Part of a small language model's weights.
Training: a variant of Muon for these matrices, 11527 steps.
MLP neurons of a small language model. Each row is named by its layer, matrix (gate and up: input weights; down: output weights) and neuron, and shows model dimensions 256-351. Each number is 200 + 30 x the weight over its row's rms, rounded and kept within 0 to 999. A neuron's up and down rows have the sign that makes its largest values positive.
Before each neuron's rows, "fires on" lists the tokens most often at its 100 highest values on Wikipedia text that the model never trained on; "fires after" lists the tokens most often just before its 100 highest values on Wikipedia text that the model never trained on. A number after a token or word is its count.

fires on: "o" 18, "ff" 15, "p" 12, "w" 10, "er" 9
fires after: " a" 23, " A" 16, "u" 7, "a" 5, "z" 5, "om" 4
L5.gate18,180,203,192,226,233,187,240,172,190,191,225,219,228,234,220,144,213,191,232,218,275,200,244,253,213,187,167,156,224,223,246,236,146,190,169,254,182,218,206,201,162,147,156,196,227,222,180,204,187,183,175,179,193,233,218,228,167,235,229,229,190,204,227,147,177,202,179,188,219,220,245,234,187,210,179,240,209,213,160,226,105,181,164,235,229,156,163,211,184,184,205,257,232,201,199,182
L5.up18,167,165,161,235,175,154,164,226,182,245,184,269,178,219,228,192,248,220,201,223,159,182,203,147,224,272,173,192,228,165,191,262,177,220,231,173,195,175,239,217,199,229,190,168,194,223,206,211,213,184,215,239,211,251,159,188,198,180,179,203,206,187,215,230,150,197,213,163,185,192,194,139,191,194,191,237,182,243,165,189,166,140,193,251,212,236,217,211,170,234,253,203,278,277,185,213
L5.down18,261,201,198,219,201,192,178,165,250,229,262,194,166,252,246,106,263,199,220,226,172,149,202,194,175,168,253,148,208,216,199,175,154,221,240,147,218,220,207,218,144,261,218,153,200,226,199,201,219,192,178,249,196,148,191,143,273,181,188,188,173,209,249,201,184,170,151,165,184,256,212,174,243,236,215,244,245,210,245,187,191,211,218,258,211,222,192,169,181,172,218,193,150,179,214,182

fires on: " me" 23, "ar" 22, "ur" 11, "oin" 9, "e" 8
fires after: " p" 17, " P" 9, " F" 8, " f" 8, " com" 8
L4.gate564,189,220,190,224,216,176,198,217,180,171,194,229,239,167,234,162,166,151,200,207,205,269,182,205,193,161,206,197,201,243,182,200,232,182,237,231,179,139,220,204,196,164,188,214,233,206,187,181,176,204,201,148,228,182,186,188,184,159,161,113,200,183,216,188,220,195,183,227,224,218,234,221,179,174,212,233,277,200,196,204,252,206,225,213,197,195,218,203,160,197,221,188,191,169,209,168
L4.up564,214,212,177,204,184,245,211,207,197,171,211,155,216,239,193,224,217,177,246,245,187,266,243,235,221,194,180,236,194,213,213,163,179,196,145,197,235,172,200,177,161,223,200,214,187,228,245,183,231,137,162,190,200,211,161,222,200,151,238,236,168,261,200,185,185,163,232,245,191,218,195,205,201,199,167,191,228,224,164,249,238,199,208,181,205,203,202,208,179,174,183,234,233,195,241,188
L4.down564,201,227,164,171,197,250,196,214,211,149,194,217,152,190,213,229,175,182,222,238,188,217,265,280,230,194,202,209,157,183,213,205,207,180,205,201,159,171,191,214,244,286,229,185,173,180,251,203,190,233,181,151,183,171,190,197,173,204,231,169,201,173,186,230,220,226,205,198,161,237,212,219,191,192,232,184,168,217,188,263,233,216,205,186,247,182,214,194,241,218,214,211,125,208,206,221

fires on: " vers" 12, "an" 12, "ide" 12, "un" 12, "ar" 9, "ol" 9
fires after: " v" 32, " f" 18, " V" 6, " F" 6
L2.gate902,180,215,145,196,182,156,222,186,232,190,214,162,219,166,197,221,186,173,254,177,116,127,232,172,212,230,210,214,180,178,239,192,183,232,170,218,244,176,187,205,201,213,201,197,120,180,182,182,208,203,195,226,218,187,227,250,188,206,206,222,190,145,228,206,201,222,242,195,185,242,181,200,258,210,115,209,189,212,185,164,213,189,187,262,192,187,168,211,199,174,264,150,214,192,217,206
L2.up902,192,164,175,244,176,173,247,219,174,199,201,189,209,163,237,273,203,163,248,171,230,135,230,171,267,160,209,235,136,184,198,191,180,206,161,188,170,177,178,204,206,225,240,254,105,153,170,152,200,162,214,216,247,194,231,241,209,190,190,219,229,212,194,177,156,222,223,194,215,202,209,248,183,188,142,211,196,212,208,228,202,192,203,180,258,176,172,204,189,216,211,198,255,187,191,242
L2.down902,187,158,210,206,145,245,196,222,233,210,209,201,241,152,204,198,180,211,125,181,259,212,236,208,213,197,173,196,160,249,201,237,157,215,170,217,220,213,236,189,218,232,182,200,196,159,186,196,224,210,208,176,197,171,225,174,146,162,196,183,176,194,157,247,185,250,198,193,146,210,238,192,177,195,161,183,188,202,190,160,240,211,227,229,262,143,217,245,211,261,217,257,181,190,200,232

fires on: "y" 31, "le" 21, "ey" 10, "ie" 5, "et" 5, "op" 4
fires after: "d" 22, "z" 9, "t" 6, " K" 5, "g" 5, "n" 4
L6.gate1010,182,158,197,178,196,183,164,150,181,239,194,134,183,239,220,225,164,201,190,205,226,227,225,178,233,204,224,204,171,227,204,211,240,221,213,161,221,214,174,213,209,209,201,218,196,190,186,178,155,218,241,213,256,161,197,207,184,229,168,177,197,225,174,185,174,181,165,151,170,204,228,159,140,185,148,200,158,223,171,187,191,184,207,192,218,179,175,171,236,225,209,193,232,227,243,195
L6.up1010,201,199,193,210,179,171,247,191,215,267,238,159,223,185,186,234,183,199,177,218,166,234,228,204,190,222,181,211,185,141,182,200,199,221,203,226,180,225,209,211,180,149,166,221,200,201,242,242,226,221,190,176,229,222,255,153,219,223,211,184,234,197,185,172,157,189,175,224,200,197,189,230,209,208,188,208,164,185,196,189,255,250,185,217,229,214,163,230,194,204,174,219,172,201,195,164
L6.down1010,148,130,218,224,200,252,187,212,172,225,185,195,185,214,173,167,208,167,241,196,176,195,187,171,211,180,194,218,208,185,190,185,211,192,247,215,218,188,206,164,187,224,200,184,200,129,201,172,173,226,165,161,174,201,220,168,209,185,219,227,196,181,243,237,233,247,198,201,206,177,202,238,163,177,186,215,206,157,190,228,206,174,199,186,189,226,200,164,236,210,179,203,221,153,202,259

fires on: "au" 14, "ual" 13, "ey" 11, "el" 10, "is" 7
fires after: " K" 25, "n" 11, " k" 10, "g" 9, "w" 7, "enn" 6
L4.gate559,190,166,261,163,175,193,190,141,160,198,183,209,199,247,239,185,198,239,183,265,246,245,199,178,185,201,193,230,184,209,260,200,211,218,206,207,157,170,243,120,184,152,127,208,204,195,177,213,242,170,208,197,144,206,262,196,229,166,199,201,205,161,169,195,194,192,169,137,184,199,210,117,144,194,153,218,178,220,178,210,190,169,188,195,214,159,225,189,179,208,222,192,198,212,187,204
L4.up559,213,182,180,223,228,223,214,181,141,144,199,183,207,222,191,239,182,210,245,226,264,201,239,226,237,152,175,226,211,148,200,183,234,265,217,178,180,215,214,197,174,179,142,163,247,161,170,173,205,210,260,152,218,231,240,131,260,194,198,167,206,184,158,196,220,231,166,196,233,171,219,186,141,212,179,213,194,246,245,268,218,235,154,140,230,174,149,186,177,170,221,203,186,204,237,213
L4.down559,208,205,216,244,221,209,133,230,218,176,206,181,150,237,183,184,147,194,177,185,228,195,166,148,231,189,193,172,179,199,177,144,238,201,228,264,196,170,176,171,232,207,196,162,231,161,234,232,154,230,212,181,182,171,202,198,179,217,209,235,198,241,232,197,236,227,157,193,203,217,241,158,221,307,239,196,241,233,169,176,217,241,227,206,178,229,110,185,214,156,215,217,179,182,185,202

fires on: "g" 21, "l" 20, "h" 16, "s" 13, "om" 6, "u" 6
fires after: "/" 20, " k" 19, "w" 7, " h" 6, " H" 5
L6.gate436,176,157,169,230,214,255,180,212,209,250,157,189,197,274,221,148,195,252,223,209,190,200,250,182,189,101,272,233,246,171,270,202,221,206,199,181,222,197,209,226,221,175,138,166,208,177,124,211,218,179,221,198,222,166,239,249,207,189,197,230,218,197,243,165,210,233,251,199,241,194,261,194,205,178,213,213,179,229,234,214,215,222,213,188,213,189,210,246,183,213,138,165,198,173,192,239
L6.up436,226,161,187,246,218,202,232,175,223,207,201,175,194,141,280,181,204,201,236,167,162,228,237,201,221,174,232,199,204,253,150,170,231,211,221,164,197,239,194,158,193,187,175,231,163,255,188,146,203,203,191,174,193,256,203,177,200,191,237,241,201,193,165,211,158,250,156,156,238,164,169,256,191,220,198,223,174,238,195,222,225,184,177,216,231,231,162,271,226,170,203,166,169,264,187,207
L6.down436,177,174,218,182,230,163,181,181,173,212,133,219,216,190,214,191,181,158,245,218,186,180,199,264,169,249,226,251,196,199,222,178,271,162,225,230,219,182,155,192,216,190,228,181,159,163,198,178,214,179,216,187,150,149,209,122,156,195,228,188,188,267,180,217,197,220,190,210,202,208,241,220,210,186,160,196,230,187,254,244,180,204,202,232,208,201,230,250,154,243,131,215,153,183,186,209

fires on: "art" 15, " end" 14, "ay" 7, "id" 7, "at" 7, "all" 7
fires after: " a" 22, " f" 13, " the" 11, " ch" 9, " st" 8, " A" 7
L5.gate115,238,249,226,219,159,187,135,206,131,229,170,254,197,220,209,157,173,180,195,228,242,254,185,184,186,162,258,182,223,211,148,170,189,224,162,257,166,202,213,190,150,273,181,265,176,248,255,240,225,183,150,205,186,240,173,266,223,183,228,238,168,194,234,191,194,170,208,191,237,213,196,206,176,215,223,272,184,237,175,211,239,189,218,193,147,203,189,215,205,187,242,206,189,200,184,210
L5.up115,200,202,210,204,152,187,157,148,158,230,198,247,209,208,196,195,181,203,144,230,254,198,166,190,226,191,250,172,164,270,190,160,229,165,212,225,179,188,242,178,215,280,186,228,153,230,276,165,187,170,187,186,195,210,228,258,212,221,226,224,197,208,262,181,185,216,220,188,199,156,173,195,179,185,201,241,197,261,189,214,191,213,169,262,176,217,181,192,161,245,234,169,169,234,235,210
L5.down115,203,206,202,185,189,181,143,248,203,192,226,191,196,197,159,191,231,203,188,199,200,157,199,208,186,187,174,181,239,178,154,185,293,206,156,219,239,173,208,169,172,207,173,212,130,233,228,196,167,241,223,158,197,202,271,152,139,165,228,179,168,198,209,246,187,181,217,164,164,202,219,228,200,238,159,230,202,128,224,205,169,258,220,200,251,243,170,227,206,193,215,175,203,226,224,180

fires on: "rom" 21, "ok" 10, "ip" 10, "oc" 8, "if" 6
fires after: " f" 24, "f" 18, " sp" 14, " F" 9, " d" 5
L4.gate463,190,134,208,166,177,183,179,216,251,158,152,195,199,218,210,183,155,172,242,206,181,162,182,155,166,224,169,246,186,185,195,213,183,200,215,156,190,130,177,215,169,184,193,178,224,208,212,183,201,224,193,221,247,213,211,201,188,231,183,218,180,247,136,192,207,183,156,235,222,150,156,197,210,227,257,205,169,214,173,161,200,128,222,245,192,223,174,206,208,219,218,190,180,254,235,255
L4.up463,212,175,236,264,150,185,142,237,195,186,237,177,228,223,173,219,157,135,264,235,151,182,160,159,219,252,182,194,206,265,246,212,172,204,237,219,221,188,211,201,223,199,199,231,184,193,207,256,221,165,172,174,159,235,189,210,230,247,205,189,248,236,162,205,193,188,141,182,193,217,169,237,233,216,247,215,184,233,182,157,183,258,215,205,178,205,160,143,220,218,252,236,220,222,177,191
L4.down463,175,228,207,176,210,186,243,223,149,165,155,239,230,169,207,189,167,234,175,202,248,227,250,207,178,205,224,220,249,163,209,164,194,283,167,254,214,166,222,233,178,198,189,184,165,239,178,256,216,171,175,180,233,220,267,177,140,214,204,176,226,183,160,227,212,169,266,156,212,198,187,209,165,289,183,261,186,176,204,194,209,218,182,235,128,218,217,192,214,183,240,185,196,192,172,150

fires on: "op" 11, "s" 10, "ast" 9, " top" 8, "ep" 7, "ain" 6
fires after: " p" 20, " P" 18, "av" 5, "P" 4, "p" 4, "enn" 4
L2.gate1005,233,213,131,166,197,189,247,169,156,213,230,190,184,165,266,201,199,207,192,203,226,253,182,234,191,180,198,196,217,250,239,193,198,189,244,180,213,216,198,248,217,208,228,201,169,178,198,180,247,230,255,234,196,137,169,236,196,244,186,202,269,147,266,173,273,200,194,220,130,204,242,205,175,204,148,184,168,172,204,210,167,187,223,237,245,255,172,188,122,152,186,159,208,194,179,197
L2.up1005,242,209,167,215,176,223,222,199,172,238,188,228,222,216,212,162,211,194,167,188,205,176,247,182,173,254,184,182,189,233,200,155,213,226,206,213,235,205,227,225,155,178,194,229,222,211,177,200,185,151,209,201,184,199,185,186,222,239,164,251,218,214,222,192,270,259,190,197,228,206,190,164,142,178,177,205,143,199,216,177,135,205,238,194,178,226,179,214,181,207,182,225,169,184,217,218
L2.down1005,199,218,212,211,164,194,176,153,211,229,178,179,187,186,226,245,179,207,193,198,192,209,212,225,158,183,157,194,217,211,173,133,180,178,190,196,233,243,184,234,227,167,140,192,213,210,143,220,191,236,216,212,159,254,194,208,240,163,237,185,262,198,201,224,204,197,209,199,210,185,231,231,265,230,174,201,191,141,196,250,169,153,209,166,183,158,225,181,204,165,253,166,249,219,211,185

fires on: "==" 41, "===" 22, "====" 10, " as" 7, " during" 5
fires after: ".\n\n" 47, " |\n\n" 14, "\n\n" 7
L2.gate227,184,169,217,169,197,209,246,272,215,240,169,238,184,190,184,235,214,234,201,230,157,158,244,200,214,155,209,275,227,220,199,174,195,214,231,197,222,204,207,216,198,184,186,238,204,220,198,205,213,264,225,233,172,144,240,195,213,155,205,144,241,278,257,240,167,175,190,217,212,168,219,178,224,185,192,162,162,232,183,172,204,168,260,198,235,177,210,198,165,185,200,177,198,208,183,256
L2.up227,187,148,243,201,208,213,207,266,191,206,127,218,162,201,217,192,176,224,193,216,195,167,196,209,186,198,199,249,188,223,191,236,151,176,226,216,187,200,216,160,235,194,148,239,183,264,209,224,198,232,180,170,177,175,236,244,230,215,197,150,282,196,236,230,185,240,178,226,188,177,235,188,233,213,184,185,213,254,242,187,216,218,173,186,233,177,217,207,188,183,181,169,220,190,188,179
L2.down227,185,200,233,232,223,229,170,213,156,158,181,182,253,235,178,278,202,203,204,212,166,216,202,189,208,256,222,206,244,210,170,237,185,203,151,206,141,226,224,272,218,253,180,203,193,216,240,236,208,233,184,191,158,210,145,209,248,186,177,154,221,205,204,172,226,187,172,170,259,170,195,228,196,223,209,141,156,207,173,179,184,204,182,190,180,265,213,171,196,139,259,144,190,190,164,237